Weights of a small GPT-style language model, trained from scratch on English Wikipedia.
Architecture: rotary positions, untied embeddings, capped logits.
Training: 141M tokens, 8594 steps.
MLP neurons of a small language model. Each row is named by its layer, matrix (gate and up: input weights) and neuron, and shows model dimensions 64-127. Each number is 50 + 15 x the weight over its row's rms, rounded and kept within 0 to 99. A neuron's up and down rows have the sign that makes its largest values positive.
After each neuron's rows, "fires in" lists the words (lower case) most often at its 100 highest values on Wikipedia text that the model never trained on. A number after a token or word is its count.

L2.gate167:58 37 25 59 37 34 53 30 88 45 27 39 52 46 23 34 56 47 32 53 51 51 79 51 53 47 19 54 58 44 61 71 58 46 55 48 49 48 77 11 39 41 52 47 00 70 49 74 51 50 47 35 60 47 52 58 27 49 50 40 55 27 49 99
L2.up167:56 39 63 67 41 19 52 56 44 52 52 43 47 43 82 54 55 71 66 51 51 51 39 46 55 60 99 52 68 66 48 61 47 49 41 51 44 52 41 52 45 47 99 47 64 42 51 08 51 50 50 55 52 41 50 49 65 51 49 29 56 29 52 33
fires in: "they" 22, "her" 14, "republican" 12, "described" 10, "design" 7

L2.gate603:57 46 47 32 70 37 48 60 23 47 89 45 54 54 51 44 18 63 42 49 47 51 52 54 49 53 62 52 87 67 49 31 53 46 48 72 45 49 42 31 51 54 86 48 50 45 54 74 51 49 53 51 50 38 54 60 41 46 49 72 50 67 67 82
L2.up603:52 43 43 41 70 72 48 35 78 52 80 64 52 46 58 52 11 79 29 46 52 49 44 49 47 50 00 48 30 36 49 52 51 53 50 77 52 46 76 38 50 45 56 52 39 42 46 46 49 46 47 42 53 67 48 62 66 45 53 53 48 02 71 10
fires in: "began" 17, "impact" 14, "organization" 9, "organic" 6, "hemistacta" 5, "club" 5

L2.gate452:50 44 48 42 48 62 54 52 34 50 50 53 56 55 25 48 59 23 75 49 45 52 51 54 44 50 63 48 70 38 46 37 51 46 53 44 47 50 41 28 54 44 45 46 65 44 48 56 50 49 51 62 40 59 52 48 58 50 54 99 57 98 21 41
L2.up452:51 52 62 36 46 50 51 42 48 51 10 45 54 51 77 45 05 30 69 53 51 46 59 43 47 50 64 51 78 30 56 84 52 52 47 50 55 54 30 52 47 48 43 48 67 44 52 66 45 50 48 51 40 75 49 47 35 49 49 69 51 53 44 84
fires in: "under" 25, "place" 15, "subsequently" 4, "frequently" 4, "possibly" 4, "eventually" 4

L4.gate569:43 47 43 57 24 51 51 73 62 38 39 29 47 60 27 67 50 54 55 75 43 50 53 38 79 39 40 77 78 62 41 60 60 61 47 40 78 43 42 68 24 43 46 71 45 70 36 39 59 46 48 42 47 75 43 59 66 41 34 24 24 67 72 70
L4.up569:30 57 44 54 50 83 08 27 36 49 45 41 65 52 45 65 90 60 47 57 22 51 56 64 17 50 74 78 56 24 46 63 39 52 53 47 52 43 60 68 47 61 44 47 61 40 44 41 46 47 38 38 45 40 49 60 76 61 83 71 58 49 75 48
fires in: "series" 25, "february" 18, "came" 8, "more" 8

L8.gate191:60 61 48 33 53 46 45 36 50 66 59 47 52 60 47 49 46 71 64 54 52 29 99 52 59 66 50 19 45 79 51 27 48 52 71 31 71 46 24 28 46 45 42 60 44 43 37 35 24 38 63 54 53 27 21 33 40 62 48 76 54 51 58 54
L8.up191:58 47 55 29 25 56 41 51 29 62 60 67 52 46 73 44 60 32 30 22 43 23 77 33 35 55 55 40 61 56 50 39 56 39 50 47 65 43 58 33 61 45 49 56 53 53 56 39 33 46 60 55 61 29 43 48 37 51 39 66 47 55 40 81
fires in: "both" 36, "while" 9, "box" 4, "basketball" 4

L4.gate176:55 60 33 61 47 26 52 47 46 36 69 49 69 95 63 50 52 44 38 73 74 64 25 57 47 64 51 84 45 38 78 54 36 37 81 76 48 52 28 34 48 00 68 27 37 50 57 34 64 40 41 28 44 82 38 68 44 78 54 56 54 50 38 32
L4.up176:25 39 40 50 31 48 48 39 65 52 81 34 52 63 38 42 65 44 18 58 60 50 67 65 65 66 26 54 59 61 63 66 50 77 35 49 53 73 56 70 51 68 68 32 40 68 56 36 21 46 51 46 58 46 43 60 56 80 36 23 39 37 31 40
fires in: "million" 16, "charles" 13, "cleidion" 10, "nacionalista" 5, "commission" 4, "battalion" 4

L5.gate271:50 72 40 59 46 65 60 64 50 63 48 58 69 58 39 28 55 32 77 59 54 54 68 59 54 46 46 56 63 56 64 60 63 47 64 13 32 51 82 37 61 64 40 64 23 43 43 55 33 39 51 46 61 32 51 44 36 28 34 46 49 29 37 53
L5.up271:58 61 36 60 66 53 66 49 57 72 51 45 61 27 53 79 59 55 54 54 36 48 95 74 72 42 65 49 58 51 67 68 41 65 47 67 43 52 60 47 48 35 54 18 47 41 66 61 54 20 66 52 56 26 63 63 23 31 70 49 74 70 53 37
fires in: "before" 20, "home" 15, "score" 13, "gomez" 4, "highest" 4

L7.gate623:52 46 38 43 43 46 46 55 56 50 57 65 46 52 57 67 48 70 69 75 53 30 67 65 42 32 47 55 60 70 51 38 26 43 80 42 57 53 54 26 41 53 65 16 43 68 52 72 34 73 58 51 50 57 40 57 33 55 82 69 55 37 58 36
L7.up623:46 71 30 35 50 66 44 72 36 10 40 42 53 53 43 47 38 60 50 40 46 78 83 24 81 51 32 50 55 64 31 55 43 52 45 77 30 52 43 63 34 52 57 61 50 38 39 50 41 35 70 39 31 54 33 44 25 58 49 67 58 72 59 52
fires in: "development" 14, "lost" 14, "held" 12, "developed" 6, "love" 6, "left" 5

L2.gate64:44 42 56 80 59 48 50 24 39 47 58 48 49 46 50 50 52 18 44 47 50 47 24 53 55 48 45 53 62 58 48 87 48 49 42 38 52 48 66 30 48 43 76 51 39 52 50 35 51 49 50 43 47 66 46 51 63 48 57 37 40 72 56 50
L2.up64:49 58 60 73 45 29 47 83 35 51 30 41 54 46 37 53 70 90 42 48 47 53 21 49 51 53 61 49 47 53 47 65 53 52 55 83 53 53 00 40 56 43 48 50 35 59 52 69 51 51 49 73 39 76 55 38 56 53 52 42 44 37 39 99
fires in: "first" 63, "second" 15, "london" 6

L2.gate455:54 59 60 51 89 47 48 56 32 51 66 53 53 48 97 46 24 70 34 48 52 52 28 53 53 51 23 51 48 58 53 42 48 49 50 19 49 50 47 46 55 46 63 51 86 37 50 62 53 54 45 80 36 36 44 44 55 52 52 17 52 99 73 55
L2.up455:51 45 63 49 60 72 47 37 61 48 70 39 52 50 11 49 68 51 43 49 56 52 53 51 49 50 44 52 61 47 47 71 44 48 47 21 43 50 18 25 63 44 88 50 94 41 52 58 54 53 51 64 37 16 48 50 42 49 46 63 38 60 72 36
fires in: "conference" 13, "began" 12, "different" 10, "organization" 9, "offered" 6, "organic" 6

L2.gate351:46 43 50 44 43 14 50 41 57 50 72 43 47 51 51 57 95 90 50 54 40 51 64 37 38 45 44 52 31 29 51 61 45 43 50 45 47 46 52 65 58 62 65 52 32 63 51 43 51 51 50 66 53 47 46 51 37 49 49 42 44 83 61 75
L2.up351:54 41 45 49 48 42 50 49 50 52 34 52 47 48 41 54 30 16 44 49 60 52 60 48 44 61 70 51 59 86 52 83 46 46 47 84 50 51 40 42 44 30 99 49 43 44 47 65 53 51 53 12 63 32 55 52 32 48 48 40 47 41 36 39
fires in: "august" 20, "march" 11, "mark" 6, "township" 6, "market" 5, "mar" 5

L2.gate268:55 48 76 36 55 66 49 61 74 48 63 60 49 50 37 55 44 58 44 47 51 44 77 49 47 47 33 48 23 30 49 54 48 50 45 71 55 48 65 76 56 56 11 49 31 50 51 46 51 50 47 73 39 93 50 46 56 51 50 70 50 19 50 18
L2.up268:48 41 60 10 48 15 54 71 15 48 66 52 48 55 45 50 53 27 31 52 57 47 51 43 55 49 53 51 42 69 44 39 44 53 50 50 44 53 47 30 46 56 76 53 33 47 53 71 53 55 52 63 47 13 45 48 62 50 50 98 54 45 64 45
fires in: "between" 47, "children" 15

L5.gate127:38 76 34 51 25 39 82 54 60 88 44 49 74 41 39 55 52 61 52 41 62 39 59 52 43 47 48 38 50 39 63 47 32 00 47 33 54 63 39 34 34 60 78 55 34 41 70 69 46 39 41 56 42 31 45 59 24 29 26 57 41 60 33 47
L5.up127:53 55 45 40 59 45 61 49 40 69 28 45 34 28 22 62 37 61 49 46 65 62 35 36 73 29 38 46 30 60 47 37 25 45 64 63 59 56 32 39 54 54 53 68 61 53 60 33 42 50 51 49 50 48 64 12 46 49 59 42 29 63 60 26
fires in: "qatar" 11, "episode" 10, "episodes" 8, "jody" 8, "decided" 8, "market" 5

L7.gate34:59 70 32 51 65 77 28 49 58 40 57 30 54 50 40 71 43 76 48 43 48 33 49 65 42 23 66 49 37 54 64 49 48 56 26 28 71 58 50 39 59 21 33 51 12 22 54 48 42 73 34 41 69 29 38 49 55 42 15 62 69 60 46 56
L7.up34:59 61 33 24 69 57 48 44 59 18 42 42 44 45 37 59 57 42 52 48 49 45 53 73 47 72 45 60 64 43 61 63 46 19 59 46 55 43 45 74 54 24 47 88 45 52 47 63 61 60 29 62 28 61 74 63 28 41 54 37 69 77 54 52
fires in: "four" 33, "went" 13, "wrote" 5, "fourth" 5, "life" 4

L4.gate117:61 62 48 64 40 32 52 73 53 73 55 55 63 51 42 44 30 28 81 51 56 47 64 39 66 48 52 70 51 62 60 67 35 23 57 19 34 63 50 59 30 41 40 58 59 48 42 48 45 54 56 48 36 75 31 07 40 28 71 41 55 75 59 70
L4.up117:56 64 55 16 18 65 42 50 52 40 38 52 50 55 58 48 61 42 20 45 70 39 71 45 52 48 57 36 56 80 65 31 67 24 62 70 34 47 38 46 31 46 28 31 39 41 50 23 50 55 35 46 52 56 62 51 40 41 41 33 40 50 69 58
fires in: "between" 45, "style" 11, "ship" 7, "little" 5, "groningen" 5

L10.gate26:56 52 38 56 40 31 51 54 34 57 37 56 32 55 50 39 55 56 51 35 61 62 31 38 74 30 45 46 40 79 51 61 52 50 65 63 65 36 39 20 53 35 44 87 65 48 20 52 45 30 59 47 54 53 62 32 41 62 63 58 46 58 32 49
L10.up26:52 55 41 41 38 53 45 67 52 00 63 40 54 42 43 28 46 43 66 55 74 64 39 63 58 59 52 41 50 73 32 29 42 60 52 33 34 28 44 29 53 33 53 34 50 41 53 20 59 76 58 59 83 62 59 28 59 63 47 54 14 21 37 50
fires in: "between" 28, "both" 20, "due" 9, "relationship" 5

L8.gate200:51 62 36 21 63 34 37 54 51 48 62 38 66 38 19 41 55 67 87 52 55 73 33 73 72 37 31 75 63 73 46 72 36 49 53 56 58 59 67 43 53 49 33 39 49 34 67 31 44 32 76 63 49 48 30 77 36 45 56 56 57 46 46 45
L8.up200:28 37 37 31 51 38 38 47 47 26 70 51 55 38 47 64 48 62 59 21 44 59 29 63 63 46 36 47 52 73 11 55 52 51 46 63 55 43 46 61 50 50 44 39 57 66 54 03 44 66 69 70 67 55 47 46 40 46 73 58 50 25 31 52
fires in: "league" 25, "competition" 9, "competed" 6, "municipal" 5, "champions" 4, "municipality" 4

L4.gate368:48 43 29 41 44 43 73 37 52 29 67 57 49 62 33 65 31 50 55 59 72 26 75 54 63 58 13 47 56 81 76 55 40 45 67 46 40 59 26 30 43 48 60 63 16 79 49 70 37 35 67 45 51 34 38 60 47 47 53 51 69 77 50 41
L4.up368:62 66 58 49 37 48 51 45 59 64 69 33 36 57 64 36 53 51 40 49 64 63 45 65 82 52 50 39 40 15 81 27 32 29 64 48 28 52 33 60 54 40 74 67 36 52 63 62 45 16 58 47 55 53 49 35 71 67 59 74 57 69 52 44
fires in: "until" 23, "government" 14, "indicated" 6, "services" 5, "governor" 5, "annual" 4

L2.gate288:45 58 48 52 52 61 51 38 54 48 60 61 45 51 46 53 57 09 75 49 51 44 66 43 53 47 32 52 66 78 50 00 55 52 57 51 49 50 55 40 47 58 29 50 51 53 48 59 50 50 51 50 60 30 53 49 44 49 53 72 57 37 54 36
L2.up288:49 48 51 30 61 92 49 71 58 48 30 54 49 51 63 51 79 28 65 50 53 50 64 53 52 49 64 48 53 25 46 99 47 49 51 67 52 52 46 50 57 57 30 51 20 59 52 52 50 50 51 33 43 00 52 52 44 50 49 59 45 32 80 42
fires in: "south" 24, "republican" 13, "post" 10, "including" 7, "included" 5, "lost" 4

L2.gate327:50 45 66 29 51 75 50 69 78 50 18 48 49 48 81 55 55 61 20 52 50 52 54 44 53 56 71 53 40 69 56 52 48 53 50 45 46 49 49 18 43 58 61 49 79 53 47 40 52 50 47 59 66 70 50 53 54 52 53 33 56 23 50 85
L2.up327:46 54 43 23 59 94 49 53 66 51 27 45 53 51 87 53 44 58 55 51 46 51 29 44 53 56 65 49 52 49 48 92 52 50 47 51 51 50 76 55 42 46 55 51 34 48 52 45 50 47 51 46 62 19 50 52 46 48 50 82 44 99 36 40
fires in: "york" 18, "through" 13, "award" 11, "awards" 6, "clay" 5

L5.gate2:59 57 47 53 43 38 78 52 51 34 77 53 46 50 35 35 35 60 59 40 77 55 71 68 42 49 53 41 49 43 56 20 63 54 31 49 49 62 75 59 32 49 28 41 47 34 54 43 62 31 58 64 51 32 41 41 32 37 74 54 36 41 61 47
L5.up2:52 34 53 29 51 22 47 32 55 64 33 56 40 23 47 67 46 30 53 64 73 19 54 64 28 39 83 47 38 23 14 57 41 40 48 50 31 68 61 34 39 52 56 56 29 54 45 63 46 40 48 73 47 59 40 77 48 64 51 72 32 57 81 67
fires in: "use" 13, "work" 13, "used" 11, "production" 10, "action" 9, "phase" 5

L10.gate129:32 54 53 61 61 54 74 26 51 71 24 34 53 81 50 46 54 43 60 38 65 66 51 51 51 40 60 63 85 26 69 59 27 43 36 67 58 43 52 51 50 46 76 37 55 49 51 50 23 58 35 57 26 52 72 89 23 49 50 69 45 33 62 93
L10.up129:43 30 57 54 57 73 36 77 49 29 41 32 41 32 59 52 61 72 39 40 75 61 50 66 55 27 69 40 67 55 41 55 56 32 54 65 21 67 41 34 37 54 35 54 58 71 33 47 79 60 74 59 33 76 68 29 58 62 74 89 48 66 79 67
fires in: "december" 20, "democratic" 19, "development" 13, "developed" 6

L2.gate75:50 55 47 20 51 55 46 53 36 51 53 46 49 47 52 57 57 46 59 52 51 51 61 49 48 50 63 53 60 60 48 28 50 52 52 92 56 51 60 58 58 55 57 52 33 51 50 52 48 51 47 56 76 75 49 49 42 48 50 60 57 63 17 41
L2.up75:49 51 21 46 52 81 46 61 28 49 52 46 47 47 23 51 26 41 23 49 49 50 16 52 48 51 57 49 72 26 56 99 51 51 55 37 49 52 63 63 46 51 65 51 69 50 51 53 50 53 49 71 42 38 47 49 54 52 50 63 51 38 47 70
fires in: "he" 59, "held" 9, "height" 5